Part of a small language model's weights: MLP 832 SwiGLU, no biases in attention or MLP.
MLP neurons of a small language model. Each row is named by its layer, matrix (gate and up: input weights) and neuron, and shows model dimensions 144-239. Each number is 200 + 30 x the weight over its row's rms, rounded and kept within 0 to 999. A neuron's up and down rows have the sign that makes its largest values positive.
After each neuron's rows, "fires on" lists the tokens most often at its 100 highest values on Wikipedia text that the model never trained on. A number after a token or word is its count.

L2.gate436,182,216,197,201,249,217,189,193,196,176,247,237,203,220,208,219,214,229,172,194,228,204,227,165,152,226,212,148,202,225,181,177,201,224,186,208,252,203,284,167,245,157,186,190,204,193,146,205,209,216,159,171,198,172,188,256,211,245,212,267,243,221,252,181,187,190,155,151,221,208,230,185,214,157,231,237,177,209,184,211,184,197,212,196,239,252,204,214,217,207,197,181,199,202,183,185
L2.up436,209,189,177,201,169,137,203,228,230,205,179,205,191,205,222,151,200,261,256,160,202,182,160,252,267,213,220,215,203,227,170,218,155,219,157,177,156,158,166,184,237,273,188,223,222,140,228,176,177,167,190,211,232,196,251,180,203,211,191,199,225,234,150,186,205,195,198,208,150,198,161,208,189,187,197,187,188,224,150,183,188,185,217,206,181,198,179,135,252,219,169,247,190,221,200,182
fires on: " not" 47, "|---|---|---|---|---|\n" 15, "|---|---|---|---|\n" 12, " within" 8, "ift" 7

L10.gate515,179,216,190,199,225,213,201,174,228,240,225,209,203,168,239,265,198,196,172,197,198,236,213,182,180,184,200,169,171,217,238,239,217,231,231,217,216,190,206,214,190,248,226,175,129,192,206,222,244,182,233,152,206,175,185,211,210,211,179,200,281,196,170,234,235,201,118,250,190,189,198,200,196,223,240,199,233,130,202,191,150,274,210,219,277,216,211,198,177,207,174,193,219,146,213,200
L10.up515,186,207,172,221,192,187,175,188,163,246,182,170,208,197,191,219,207,207,118,219,171,254,183,154,136,209,247,211,207,200,187,239,173,189,239,184,133,203,215,180,236,189,215,245,189,178,178,212,153,179,138,197,208,180,166,156,184,196,119,138,242,159,225,209,198,222,244,234,222,213,152,235,168,234,177,209,227,239,167,168,250,221,172,236,180,230,126,213,181,228,234,210,173,197,199,244
fires on: " |" 30, "un" 8, "M" 7, ";" 5, "In" 5

L7.gate613,277,237,234,214,198,205,152,194,214,218,219,201,206,219,192,231,205,262,183,157,128,216,129,150,254,247,186,206,196,215,180,184,242,228,202,222,227,168,177,203,250,209,215,226,180,211,238,166,180,188,171,257,200,196,156,271,154,175,213,234,166,194,172,167,168,247,184,178,204,207,161,216,189,168,195,201,173,173,200,163,222,148,234,158,204,218,201,199,210,198,196,186,225,212,181,198
L7.up613,208,151,187,166,239,213,249,177,186,152,191,198,188,215,242,177,154,212,188,198,223,204,224,177,217,190,191,219,178,202,184,202,186,213,202,192,200,211,209,217,219,249,235,176,227,186,177,205,242,238,197,255,213,228,190,174,164,175,263,189,215,176,200,213,229,178,188,190,206,184,170,165,189,158,203,178,194,197,173,182,198,212,234,227,205,201,190,224,210,234,232,237,192,242,208,182
fires on: " (" 43, ":" 39, " a" 4

L7.gate260,278,197,215,215,180,215,186,193,226,213,226,164,152,218,200,224,223,199,254,193,206,241,200,151,167,205,203,184,202,169,167,247,209,203,173,205,259,214,176,141,181,239,222,126,190,179,184,194,238,212,195,221,194,252,219,244,166,196,235,226,209,194,193,204,196,220,165,218,162,207,244,238,207,145,204,237,206,176,234,165,209,156,201,158,203,219,238,172,232,258,230,199,169,179,131,234
L7.up260,243,152,179,199,162,213,207,198,260,191,256,213,141,188,201,196,250,234,226,170,199,234,227,171,99,244,173,222,238,214,216,146,171,188,177,196,176,193,207,166,163,230,196,170,218,179,187,209,217,149,162,229,173,239,241,197,206,176,229,193,143,183,185,176,150,195,204,199,163,221,147,198,228,202,184,201,194,224,137,160,187,193,209,206,199,163,177,188,263,188,257,263,177,233,205,187
fires on: " a" 19, " comp" 14, " tra" 11, " back" 9, " was" 6

L7.gate386,161,218,214,212,296,202,179,216,208,241,220,178,208,252,201,174,203,195,173,144,244,229,170,121,186,217,131,153,220,218,284,223,208,201,164,192,144,231,212,170,201,192,229,224,189,164,176,201,216,232,178,189,199,160,162,235,171,247,216,209,233,187,183,197,208,197,186,161,192,103,135,205,195,216,161,168,112,269,211,187,213,165,209,157,206,178,180,228,167,202,202,246,284,187,182,170
L7.up386,221,189,155,230,218,229,209,182,184,182,169,205,180,193,177,181,178,239,175,218,206,230,203,279,200,140,270,240,177,166,210,179,197,191,175,199,157,181,213,161,236,190,206,225,233,165,179,170,242,207,235,157,191,235,253,171,207,176,173,229,192,206,210,200,200,215,189,176,232,174,222,182,197,184,215,143,162,169,167,228,185,196,267,208,198,197,181,148,147,182,189,169,213,170,257,229
fires on: "1" 51, "4" 18, "9" 13, "3" 6, "2" 6

L2.gate635,226,213,190,235,183,221,137,153,138,254,167,157,238,205,203,252,218,171,182,231,172,176,161,164,202,161,179,208,195,246,197,214,223,257,196,204,203,174,224,188,201,217,228,200,143,193,238,206,184,209,151,171,207,137,168,218,223,218,191,159,169,169,210,235,189,193,196,163,199,233,173,237,179,190,205,236,258,200,192,246,231,216,188,183,229,157,217,212,138,229,254,225,172,148,198,204
L2.up635,156,195,162,211,183,208,205,182,208,225,127,208,177,191,167,234,205,188,106,169,176,188,206,193,215,209,194,174,166,216,197,192,187,182,154,228,213,132,184,149,226,219,183,225,166,193,221,146,195,172,176,168,220,226,191,210,244,243,166,159,146,204,242,209,176,173,234,153,187,201,179,206,193,198,210,160,198,193,179,207,175,183,215,195,204,201,162,198,207,219,227,241,217,207,167,195
fires on: "ited" 34, "-s" 15, " educ" 7, " spec" 6, "azine" 5, " become" 4

L7.gate654,252,205,226,218,194,247,166,224,189,192,199,170,239,238,194,192,202,204,214,172,178,172,183,188,251,198,211,138,164,201,223,178,215,196,245,183,181,140,181,239,213,227,189,186,163,195,243,181,224,213,127,200,163,200,216,225,204,191,129,203,196,193,214,190,133,175,178,176,236,252,186,200,162,168,249,168,255,172,242,210,165,217,170,220,241,196,206,155,199,199,181,161,235,162,240,234
L7.up654,213,213,178,259,186,193,254,235,196,124,220,208,226,161,195,162,197,208,233,205,166,206,222,206,214,187,161,238,155,182,211,216,233,189,222,187,155,212,179,185,194,179,221,201,144,184,275,153,241,225,192,250,202,235,164,179,191,210,189,195,161,204,194,177,223,248,189,182,231,228,146,146,157,214,158,163,168,216,192,219,285,193,233,136,204,206,167,219,179,196,161,209,262,207,217,164
fires on: " |" 52, " " 24, "o" 7, " Total" 4

L11.gate157,208,211,243,191,207,217,218,174,179,187,186,227,241,231,221,207,186,184,206,169,209,234,156,152,157,235,168,224,209,267,147,179,218,215,195,213,225,179,247,180,217,156,181,221,228,172,251,204,169,164,183,186,221,212,239,204,185,195,185,219,223,253,173,234,221,252,207,200,135,183,173,231,193,200,154,192,229,236,221,203,170,204,216,232,188,235,183,239,220,231,163,180,194,184,174,200
L11.up157,209,160,220,219,232,224,199,206,160,153,188,195,186,177,247,155,222,181,209,235,192,199,163,170,187,208,210,220,263,199,160,178,213,213,198,196,225,202,194,239,189,173,194,177,194,219,285,186,192,201,141,222,184,161,183,195,241,209,265,256,239,217,218,223,166,165,184,208,203,199,130,194,232,182,145,278,207,215,223,206,198,197,225,172,222,201,196,215,259,145,191,160,169,205,204,223
fires on: "el" 32, " P" 10, " I" 8, "il" 6, "or" 5, "." 5

L8.gate14,177,225,215,180,200,136,218,213,198,162,160,231,209,185,213,187,176,167,235,168,191,177,195,213,211,196,239,169,173,174,110,175,161,231,190,221,195,256,258,186,167,186,157,247,194,183,197,136,198,211,215,214,228,231,213,201,184,258,212,176,195,192,224,254,150,159,201,195,159,198,190,204,185,264,182,192,200,229,187,203,192,207,186,205,181,206,186,205,206,235,214,232,167,218,199,173
L8.up14,175,234,201,220,178,193,171,187,169,193,186,178,206,208,256,204,221,207,253,248,160,181,177,246,187,173,264,158,209,178,182,221,260,184,174,208,184,194,209,245,190,165,205,176,198,216,193,204,208,161,230,274,226,217,144,267,171,152,246,192,152,165,223,165,213,215,219,173,183,206,181,211,191,159,150,215,225,196,214,257,266,173,182,184,207,223,200,213,214,184,213,191,173,210,177,239
fires on: " the" 26, "ist" 18, ":" 8, " late" 5, "1" 5

L7.gate330,225,221,194,188,204,197,195,229,207,152,214,153,229,194,205,201,200,185,224,196,189,222,193,192,198,173,161,127,168,177,203,176,177,163,245,204,222,223,246,223,181,257,213,194,169,208,217,147,236,197,139,193,185,251,201,228,209,166,188,156,192,130,177,123,169,189,196,220,208,193,220,226,165,175,193,164,193,177,232,179,240,213,186,169,240,186,221,234,193,192,192,182,293,182,185,177
L7.up330,175,192,152,189,198,186,191,220,189,212,267,196,181,174,234,210,209,184,223,192,155,189,221,176,183,211,225,170,144,198,185,208,141,225,151,191,215,194,171,169,175,226,199,233,194,142,234,160,239,206,196,212,210,265,196,184,166,241,207,258,142,241,162,185,178,200,251,212,207,218,226,186,186,234,199,202,174,173,184,150,248,210,138,156,225,162,251,188,178,214,136,200,203,214,172,203
fires on: " |" 53, " " 36

L7.gate734,218,211,261,168,223,159,222,206,142,235,200,224,215,196,231,209,192,163,220,192,179,205,218,191,132,198,183,190,127,196,141,186,139,180,176,227,226,121,170,186,190,184,216,192,194,213,236,166,194,177,202,226,159,178,208,190,184,206,140,217,201,194,199,254,163,232,183,188,186,213,225,237,133,199,257,258,198,226,188,220,249,207,179,270,226,194,163,210,200,220,245,166,144,229,127,251
L7.up734,220,171,185,194,148,219,186,197,149,211,220,212,248,206,217,242,228,212,232,213,183,178,238,267,141,134,207,242,176,158,240,188,224,241,164,238,198,129,210,202,196,230,242,176,165,152,200,198,200,219,229,202,177,222,193,214,200,240,194,227,184,227,255,219,234,238,218,225,211,177,185,167,179,248,163,201,170,221,241,225,212,223,229,260,234,202,192,209,219,147,204,155,201,228,158,254
fires on: "ri" 18, "c" 16, "th" 9, "e" 8, "b" 7, "ign" 5

L12.gate620,197,199,250,254,200,199,249,195,223,198,186,205,193,216,274,269,256,215,191,121,181,211,210,209,196,187,179,215,215,223,190,184,197,143,205,220,232,206,192,179,221,222,128,163,230,163,136,203,217,167,184,223,216,184,198,175,196,177,207,192,222,143,198,245,260,223,193,163,212,254,174,190,206,155,221,266,224,184,185,159,220,219,243,220,187,172,219,210,192,249,217,176,198,177,139,184
L12.up620,193,164,151,213,159,177,213,228,222,267,211,216,161,230,190,183,167,180,191,187,233,221,215,194,144,223,214,196,177,147,227,129,221,173,202,185,193,176,171,175,203,250,214,179,201,167,217,213,232,184,221,190,155,183,180,175,186,185,196,201,186,179,212,193,194,195,155,209,182,228,171,250,177,154,187,149,184,232,200,183,208,219,221,204,171,165,216,187,253,265,192,246,173,214,226,174
fires on: " c" 22, " is" 12, "ly" 10, " was" 6

L9.gate775,241,236,208,219,249,153,238,179,173,226,226,170,210,205,241,259,206,191,187,177,203,200,166,168,251,162,193,228,188,243,179,195,203,201,182,217,224,187,227,201,181,257,163,158,212,178,173,162,238,196,214,206,211,196,197,216,182,241,171,184,225,251,226,233,213,170,209,173,209,193,187,234,185,156,170,172,207,214,170,137,208,220,172,175,199,169,232,187,213,220,197,170,220,151,182,219
L9.up775,161,186,226,198,139,244,212,196,168,200,181,150,222,206,255,179,193,171,213,193,196,233,178,203,212,244,218,206,181,248,185,218,184,194,221,224,187,229,220,171,172,126,184,205,154,180,251,228,193,202,229,207,197,164,177,182,182,218,203,141,174,226,235,255,159,175,172,193,136,262,202,251,245,194,167,178,237,205,219,146,208,235,224,219,241,175,177,169,209,210,212,210,183,177,156,215
fires on: " on" 19, " for" 16, " are" 15, "." 9, " in" 6

L9.gate82,186,197,168,210,161,205,207,230,117,289,196,82,163,201,223,223,197,188,180,175,247,203,192,246,204,183,227,168,173,201,165,178,181,189,210,247,214,155,227,183,209,201,150,198,197,197,220,198,200,190,209,170,180,232,237,197,226,249,181,179,229,248,206,255,176,160,190,238,188,197,226,189,224,202,187,167,239,202,165,180,166,257,207,236,165,164,194,183,133,240,194,196,221,206,198,150
L9.up82,185,176,179,194,145,193,240,115,175,166,229,186,189,210,223,210,209,195,185,179,176,198,124,217,183,197,200,246,208,157,192,175,186,263,256,191,273,221,201,226,229,166,198,146,207,212,188,243,197,162,186,207,209,233,160,149,212,174,256,218,157,259,236,195,169,204,168,201,186,189,192,176,262,298,219,151,197,177,205,160,218,193,201,274,195,209,192,218,217,233,214,200,154,249,268,203
fires on: "7" 12, "0" 12, ":" 11, " of" 8, "5" 7

L5.gate35,206,239,310,159,211,217,211,167,207,123,236,185,170,225,214,188,183,199,208,211,228,175,164,185,188,190,199,136,223,196,213,209,197,185,206,223,186,210,196,197,199,181,212,205,247,196,183,168,178,258,204,271,153,212,183,179,167,181,239,202,209,165,186,192,239,194,173,210,221,158,210,185,187,157,213,196,183,181,232,147,290,169,176,214,150,212,187,206,210,219,196,220,207,134,177,169
L5.up35,149,208,228,261,237,167,181,209,149,168,157,231,208,183,219,189,150,196,249,273,216,166,182,217,194,180,218,225,184,128,162,161,165,136,216,184,193,226,203,185,216,190,231,218,238,229,251,186,184,176,221,241,189,186,145,174,165,194,228,197,181,229,213,212,223,200,189,202,194,209,165,162,209,225,174,219,192,198,203,233,212,151,187,185,148,187,168,238,194,182,231,237,174,192,165,177
fires on: "r" 26, "ad" 20, "ar" 10, "an" 7, "ant" 6, "s" 4

L10.gate640,194,221,207,189,223,192,226,181,138,225,184,193,168,258,192,191,260,182,153,198,168,174,184,197,242,246,211,193,208,198,182,156,137,217,216,181,136,179,164,177,207,175,148,136,190,175,160,186,144,156,210,217,178,227,156,234,196,161,195,196,262,256,248,246,176,141,170,204,173,227,205,172,164,216,166,187,201,268,173,194,233,174,163,255,189,178,232,180,212,255,234,223,216,195,180,195
L10.up640,151,172,200,206,152,208,223,225,192,156,195,214,259,235,171,145,204,191,234,190,203,166,198,247,238,206,196,254,142,209,222,215,216,232,230,177,210,227,167,158,216,197,203,140,168,193,220,220,127,229,188,284,220,187,180,155,227,226,176,167,172,216,212,228,200,200,170,184,158,175,206,206,230,214,165,218,193,217,199,195,224,208,167,200,172,223,215,254,191,226,175,252,157,244,247,204
fires on: " in" 43, " of" 35, "a" 11

L3.gate72,248,238,186,219,231,195,235,229,177,209,229,156,183,175,186,176,177,232,231,219,115,266,226,221,193,192,235,215,197,213,233,219,170,232,203,161,179,218,241,185,185,217,189,152,215,169,182,177,231,224,206,216,191,248,195,246,239,165,177,196,192,127,149,171,227,161,229,196,235,199,203,200,180,208,156,174,158,192,178,151,182,198,253,129,270,287,228,249,203,261,178,156,209,223,180,203
L3.up72,239,159,173,216,264,226,253,220,152,179,178,214,169,183,226,162,181,263,152,213,164,172,184,192,141,142,186,278,209,180,163,196,201,223,229,240,195,230,193,211,192,205,217,221,208,221,218,166,203,220,156,176,209,238,167,171,221,171,174,165,166,182,201,199,268,200,186,187,239,223,204,188,186,199,209,186,197,156,231,182,181,218,215,197,205,247,187,189,179,200,201,208,209,158,209,197
fires on: "0" 25, "6" 18, "ad" 10, "5" 9, "s" 5, "an" 5

L9.gate296,195,219,217,185,176,214,228,239,240,218,212,173,199,202,159,207,184,232,155,232,191,190,186,138,199,231,224,176,178,219,132,236,199,211,208,146,288,223,229,191,210,186,200,180,238,175,191,205,249,222,238,192,250,136,231,228,189,210,147,223,198,245,213,258,157,192,238,229,191,178,230,181,182,185,190,176,239,199,187,184,197,175,204,169,208,275,188,201,200,205,183,192,161,166,197,169
L9.up296,213,191,174,223,219,186,204,163,208,157,190,270,136,233,200,240,193,199,211,216,169,187,169,226,211,203,199,217,268,198,192,246,228,188,185,150,166,250,140,196,222,211,288,173,186,256,165,201,161,179,144,191,158,194,202,181,205,203,172,192,200,221,116,202,192,215,197,215,197,185,124,181,231,156,202,187,206,189,198,233,199,177,223,256,211,223,214,177,156,176,224,218,157,237,196,136
fires on: ":" 48, "l" 7, " |" 6, ";" 5, " /" 5, "im" 4

L7.gate40,199,194,218,193,223,218,192,185,256,166,160,187,151,278,209,216,238,252,237,190,177,226,213,204,237,231,204,185,189,172,206,201,154,147,231,218,220,154,202,204,210,196,199,219,224,206,192,179,247,155,197,197,230,238,186,240,244,182,221,173,235,219,234,203,203,221,164,219,261,170,198,175,187,155,244,171,197,212,207,121,206,203,202,251,211,220,203,187,262,171,225,122,214,190,159,206
L7.up40,230,246,192,244,188,188,178,223,217,210,194,258,245,177,158,219,208,221,262,182,229,244,201,243,199,176,189,222,178,148,225,220,204,172,136,197,213,204,223,251,200,197,167,195,190,155,198,184,192,135,181,224,179,215,186,246,147,136,229,225,209,198,191,167,119,213,232,186,197,201,232,184,218,173,198,209,189,237,200,220,171,225,226,173,217,211,221,246,256,189,165,148,224,233,205,176
fires on: ":" 31, "/" 20, " un" 7, " ext" 7, "d" 4

L5.gate340,240,207,182,181,229,197,135,208,208,188,222,157,195,240,204,200,159,234,233,173,157,237,239,217,183,182,237,203,147,185,229,207,180,237,159,243,200,193,205,191,190,219,187,206,175,138,189,175,175,172,222,206,198,232,222,211,193,181,166,190,195,234,161,191,188,279,180,212,207,184,177,214,191,210,207,217,148,209,216,214,212,192,227,189,253,234,159,184,192,246,193,211,204,207,223,179
L5.up340,184,194,191,165,249,173,221,115,242,177,184,202,212,192,259,236,141,171,242,183,187,230,181,243,222,226,253,177,163,260,222,189,175,195,163,224,188,198,185,225,211,272,192,221,191,201,140,259,240,165,211,215,194,196,168,193,188,192,160,104,221,198,221,182,206,241,200,215,180,195,153,179,181,191,203,212,175,199,163,182,126,177,277,228,179,207,201,169,202,196,219,233,238,208,195,187
fires on: "," 31, "-" 26, "." 19, " |\n" 11, ":" 9

L11.gate819,214,176,185,193,231,174,166,186,183,170,241,162,206,232,266,186,222,184,154,218,232,231,158,179,149,168,159,187,223,209,184,245,207,213,226,222,188,156,246,151,191,164,198,252,189,178,195,185,187,240,200,178,177,175,241,246,216,223,206,193,199,224,190,154,263,235,166,239,196,209,169,223,223,225,225,186,239,240,180,168,230,200,196,192,192,158,223,197,201,159,142,242,187,151,190,156
L11.up819,185,191,228,269,203,205,228,182,203,144,200,238,242,189,187,227,197,206,169,243,179,194,145,173,256,207,200,230,207,202,144,175,233,220,255,194,149,183,154,220,258,198,179,196,212,201,198,220,203,196,192,216,240,210,210,195,214,218,197,222,204,219,184,190,225,129,160,178,211,161,200,150,191,157,155,169,221,142,222,167,209,202,221,233,250,237,206,254,216,187,150,207,162,236,219,210
fires on: "ell" 24, "or" 12, "ul" 11, " can" 7, "ar" 6, "el" 4

L10.gate514,229,172,221,201,184,222,210,167,198,243,219,218,218,192,150,162,220,251,180,172,147,195,152,195,214,252,183,191,177,207,193,202,225,177,199,198,202,223,215,203,220,166,150,161,234,201,223,149,242,191,196,271,158,172,212,205,164,209,224,205,222,189,166,246,199,189,168,143,209,199,156,235,224,185,200,266,188,205,103,204,225,178,218,200,235,221,112,214,271,259,196,195,211,219,108,200
L10.up514,200,203,235,213,129,192,220,217,220,223,178,231,238,222,182,144,183,231,207,203,177,162,194,217,208,247,138,198,215,206,187,177,206,243,196,209,139,216,177,195,215,215,199,176,192,231,204,185,167,223,230,263,217,253,203,206,177,217,224,220,181,189,238,253,238,173,166,169,212,213,179,174,250,218,205,182,212,234,170,223,239,179,187,210,177,204,161,228,264,266,207,186,232,242,211,198
fires on: " as" 22, " time" 10, " of" 8, " in" 7, "l" 7, " became" 5

L5.gate813,211,253,195,233,218,208,155,212,175,147,178,183,165,178,196,199,143,224,204,265,177,181,163,215,247,210,241,164,171,287,176,142,186,160,202,208,162,168,200,211,179,203,220,194,242,233,167,188,202,205,157,245,183,205,229,219,207,203,192,185,182,175,224,169,164,199,207,191,228,140,156,183,219,182,217,191,182,187,228,215,272,190,208,204,212,208,191,224,197,216,196,211,201,262,234,264
L5.up813,230,206,217,223,211,182,224,216,215,183,236,245,197,165,218,215,234,271,187,174,178,228,185,220,219,205,237,193,227,225,194,238,181,149,166,136,217,140,220,190,188,238,225,191,202,100,231,146,191,204,177,222,199,253,219,241,200,158,217,243,198,197,231,203,208,261,152,181,170,268,201,201,191,234,202,157,182,224,129,204,163,211,172,212,207,230,164,180,180,206,197,198,212,198,147,175
fires on: "T" 33, "o" 24, "ich" 6, "us" 6, "or" 5

L2.gate701,190,186,189,143,211,220,221,208,240,136,169,223,220,225,214,150,196,223,232,173,164,237,184,205,185,226,184,199,170,246,211,204,203,205,217,178,189,210,229,154,204,167,203,157,211,114,210,223,233,215,202,224,178,231,182,182,235,187,199,233,175,188,186,159,216,202,207,152,202,89,184,200,161,195,208,206,171,189,225,196,269,200,269,217,226,236,232,177,220,145,169,210,188,168,162,162
L2.up701,165,235,176,212,229,246,254,198,218,171,174,218,198,217,193,173,194,202,205,215,186,250,175,153,208,278,175,242,216,212,178,193,211,177,212,181,179,175,205,185,215,204,217,156,189,183,187,187,210,180,142,195,189,209,213,183,198,199,216,272,185,194,158,179,225,166,231,247,195,182,110,159,219,146,149,221,152,202,183,185,196,153,175,147,225,229,163,207,225,178,189,264,197,234,172,178
fires on: "4" 29, "5" 22, "6" 17, "7" 15, ".S" 6

L7.gate549,210,206,213,187,259,164,207,193,240,194,178,179,202,211,234,191,205,221,279,161,154,243,168,211,217,182,228,207,159,235,204,219,189,216,181,166,174,254,244,138,203,176,231,182,216,190,164,210,254,259,191,208,169,211,182,223,193,167,195,166,228,166,186,172,254,241,169,146,178,119,224,194,172,178,220,188,185,230,179,139,248,136,246,147,197,286,188,210,247,181,206,208,239,214,197,197
L7.up549,199,236,195,210,233,191,226,200,213,148,189,191,176,223,179,234,198,255,224,210,153,217,170,237,183,201,220,253,211,187,238,185,174,182,165,159,160,287,239,160,185,233,225,176,194,149,189,191,229,219,201,182,223,233,235,191,229,141,209,214,206,214,189,209,172,193,215,169,246,176,226,133,227,183,217,179,161,185,185,156,206,179,230,158,191,241,180,230,177,176,227,183,188,182,210,161
fires on: "3" 24, "0" 16, "1" 15, "2" 11, "4" 10, "6" 7

L5.gate804,240,231,219,260,240,215,184,213,240,240,189,272,205,198,241,229,200,240,193,151,126,207,219,188,164,200,205,192,207,193,187,163,192,168,207,197,199,237,203,216,245,194,172,208,222,221,234,226,195,223,145,223,178,202,207,200,172,146,172,216,181,160,153,284,248,215,201,205,200,193,211,254,170,161,246,213,133,208,242,229,196,161,216,196,198,210,203,199,223,222,242,168,209,215,185,208
L5.up804,187,178,211,204,167,177,218,205,197,228,193,196,184,243,180,132,186,202,206,227,178,183,223,154,218,218,137,207,212,210,208,202,218,219,197,208,244,269,190,160,231,244,199,164,176,150,202,169,161,231,292,221,186,226,152,182,238,154,240,187,179,235,170,175,211,206,259,240,155,199,198,136,143,179,218,185,188,163,188,204,235,230,214,202,153,239,217,190,172,175,180,224,226,231,168,210
fires on: ":" 72, " two" 5, "3" 5

L10.gate172,155,161,185,242,228,162,223,190,181,271,219,236,189,189,211,167,205,219,178,186,210,250,166,208,197,178,191,216,169,210,198,192,197,235,202,184,230,182,246,224,199,222,142,164,140,185,197,204,202,160,156,177,187,156,218,216,227,195,191,191,164,207,209,242,173,260,183,176,153,206,201,227,209,191,231,214,151,200,166,219,247,170,238,162,186,180,217,184,210,189,220,189,235,229,188,226
L10.up172,190,228,220,196,235,179,193,150,257,202,198,218,198,229,173,226,169,247,245,216,173,193,233,205,173,186,214,224,169,237,212,201,255,188,218,195,212,165,188,229,211,171,233,194,217,222,155,256,161,186,167,202,156,185,203,237,188,186,180,158,172,166,185,166,217,185,192,189,195,188,193,227,134,214,242,203,238,153,189,158,186,193,157,176,243,261,167,208,195,201,163,210,202,174,256,208
fires on: " |" 31, "M" 9, "et" 8, "west" 4, "igh" 4, "ak" 4

L7.gate59,196,256,155,200,182,180,172,252,212,190,187,206,231,243,202,195,160,172,201,219,143,253,213,196,214,153,184,174,200,197,208,177,193,226,199,156,243,220,224,203,184,185,214,151,187,193,243,159,207,212,173,248,212,152,217,253,218,232,200,198,187,238,225,197,226,175,241,200,172,175,217,210,161,112,172,181,204,268,213,220,200,174,213,174,204,219,226,182,243,175,220,172,259,244,153,232
L7.up59,168,221,198,204,158,182,215,209,197,145,180,222,206,192,235,256,211,233,185,220,172,220,162,189,239,208,219,159,212,214,197,170,124,199,150,172,275,199,234,134,214,190,185,221,220,162,172,221,213,141,200,213,236,244,194,149,187,239,143,218,201,214,157,181,194,215,194,149,165,163,199,216,203,173,264,226,202,156,179,166,202,252,218,235,237,133,223,199,226,242,181,180,222,227,217,174
fires on: " |" 43, "'s" 11, " His" 11, " Her" 10, "ir" 6, " the" 4

L7.gate198,207,209,219,219,190,183,174,170,212,227,240,163,200,248,192,253,195,184,181,202,195,199,234,188,204,231,227,211,210,241,169,191,245,163,215,189,220,167,168,204,199,170,197,190,185,234,212,217,228,229,205,177,195,205,167,179,196,207,195,231,235,251,207,228,143,183,177,235,274,150,194,145,231,167,200,202,203,197,188,164,207,205,241,249,188,221,247,159,216,209,146,173,167,182,164,125
L7.up198,174,186,177,239,208,152,178,167,201,219,216,190,179,180,167,230,174,199,226,209,216,226,214,210,156,237,191,228,164,161,194,150,224,228,206,134,190,190,224,156,234,179,226,172,139,190,205,188,213,211,166,206,185,179,194,203,259,170,194,198,205,191,182,217,176,226,251,155,236,238,179,196,188,222,197,192,163,187,201,258,188,147,216,218,215,224,239,228,228,185,191,155,180,237,235,126
fires on: "/" 20, " /" 12, "ith" 11, "us" 9, "ry" 7, ":" 7

L9.gate263,198,230,208,250,193,121,255,176,170,222,182,184,191,199,198,207,166,214,151,178,129,221,211,215,165,228,161,153,233,127,173,201,190,171,149,128,207,185,229,197,198,280,193,234,211,216,124,243,182,197,199,220,209,134,239,236,129,174,161,188,186,202,219,241,162,191,267,168,154,230,172,219,206,202,239,182,162,214,178,280,195,214,190,204,213,190,194,123,198,158,243,215,196,226,195,178
L9.up263,162,179,205,231,199,178,174,171,211,224,196,215,238,240,234,190,138,213,222,195,169,232,189,225,158,178,223,226,178,226,206,199,243,169,263,218,254,229,201,258,194,190,197,206,234,239,221,224,226,191,196,226,209,162,202,185,170,209,159,104,214,193,224,220,172,171,197,218,242,201,231,232,245,239,191,175,217,219,243,195,142,195,150,213,238,195,266,202,228,233,204,222,239,207,270,218
fires on: "2" 44, " first" 11, " the" 10, "1" 4

L5.gate320,167,179,150,193,231,200,218,233,206,181,227,221,218,193,184,209,252,233,208,193,183,218,255,196,190,216,223,190,196,249,181,155,265,248,171,126,179,217,214,264,218,230,234,212,187,169,213,190,237,226,204,187,219,202,198,222,183,207,217,160,215,224,159,222,210,165,212,153,198,165,169,144,212,210,251,194,172,263,174,241,163,125,206,156,204,182,210,221,220,142,186,153,204,202,226,142
L5.up320,234,161,191,206,212,159,188,262,177,160,186,190,224,182,231,274,218,242,169,191,170,220,185,231,175,215,182,202,158,191,220,145,182,224,154,147,200,175,245,193,190,195,200,177,190,198,213,194,273,169,189,166,231,162,212,260,215,149,217,192,226,179,232,227,154,237,157,202,207,186,225,152,199,228,214,194,193,200,170,248,190,196,239,205,158,152,206,216,193,182,179,173,219,226,171,188
fires on: "6" 13, "ie" 12, "5" 9, "ra" 7, "4" 7, "ve" 6

L3.gate680,252,239,231,198,223,211,209,197,199,150,189,223,196,160,222,183,160,242,205,184,207,181,131,211,184,221,247,127,173,237,185,191,191,221,202,165,161,244,227,198,201,236,267,183,189,193,182,171,232,202,221,214,188,241,192,214,173,234,227,250,214,153,214,152,172,195,212,184,202,152,149,230,193,175,185,244,165,166,200,206,260,166,206,185,203,218,216,226,219,207,188,220,227,206,241,199
L3.up680,227,218,168,197,243,221,247,171,141,192,210,228,196,203,247,230,204,173,197,187,178,222,175,213,203,191,224,202,207,224,189,170,207,203,177,173,211,178,214,146,192,247,191,257,244,144,165,206,187,203,171,215,199,183,217,208,229,122,208,165,177,167,239,204,296,217,148,221,252,174,167,132,217,225,250,226,228,236,178,180,221,220,228,230,268,221,196,216,234,200,206,154,209,152,156,202
fires on: "or" 33, "er" 22, "et" 9, "ot" 6, "o" 6, "an" 6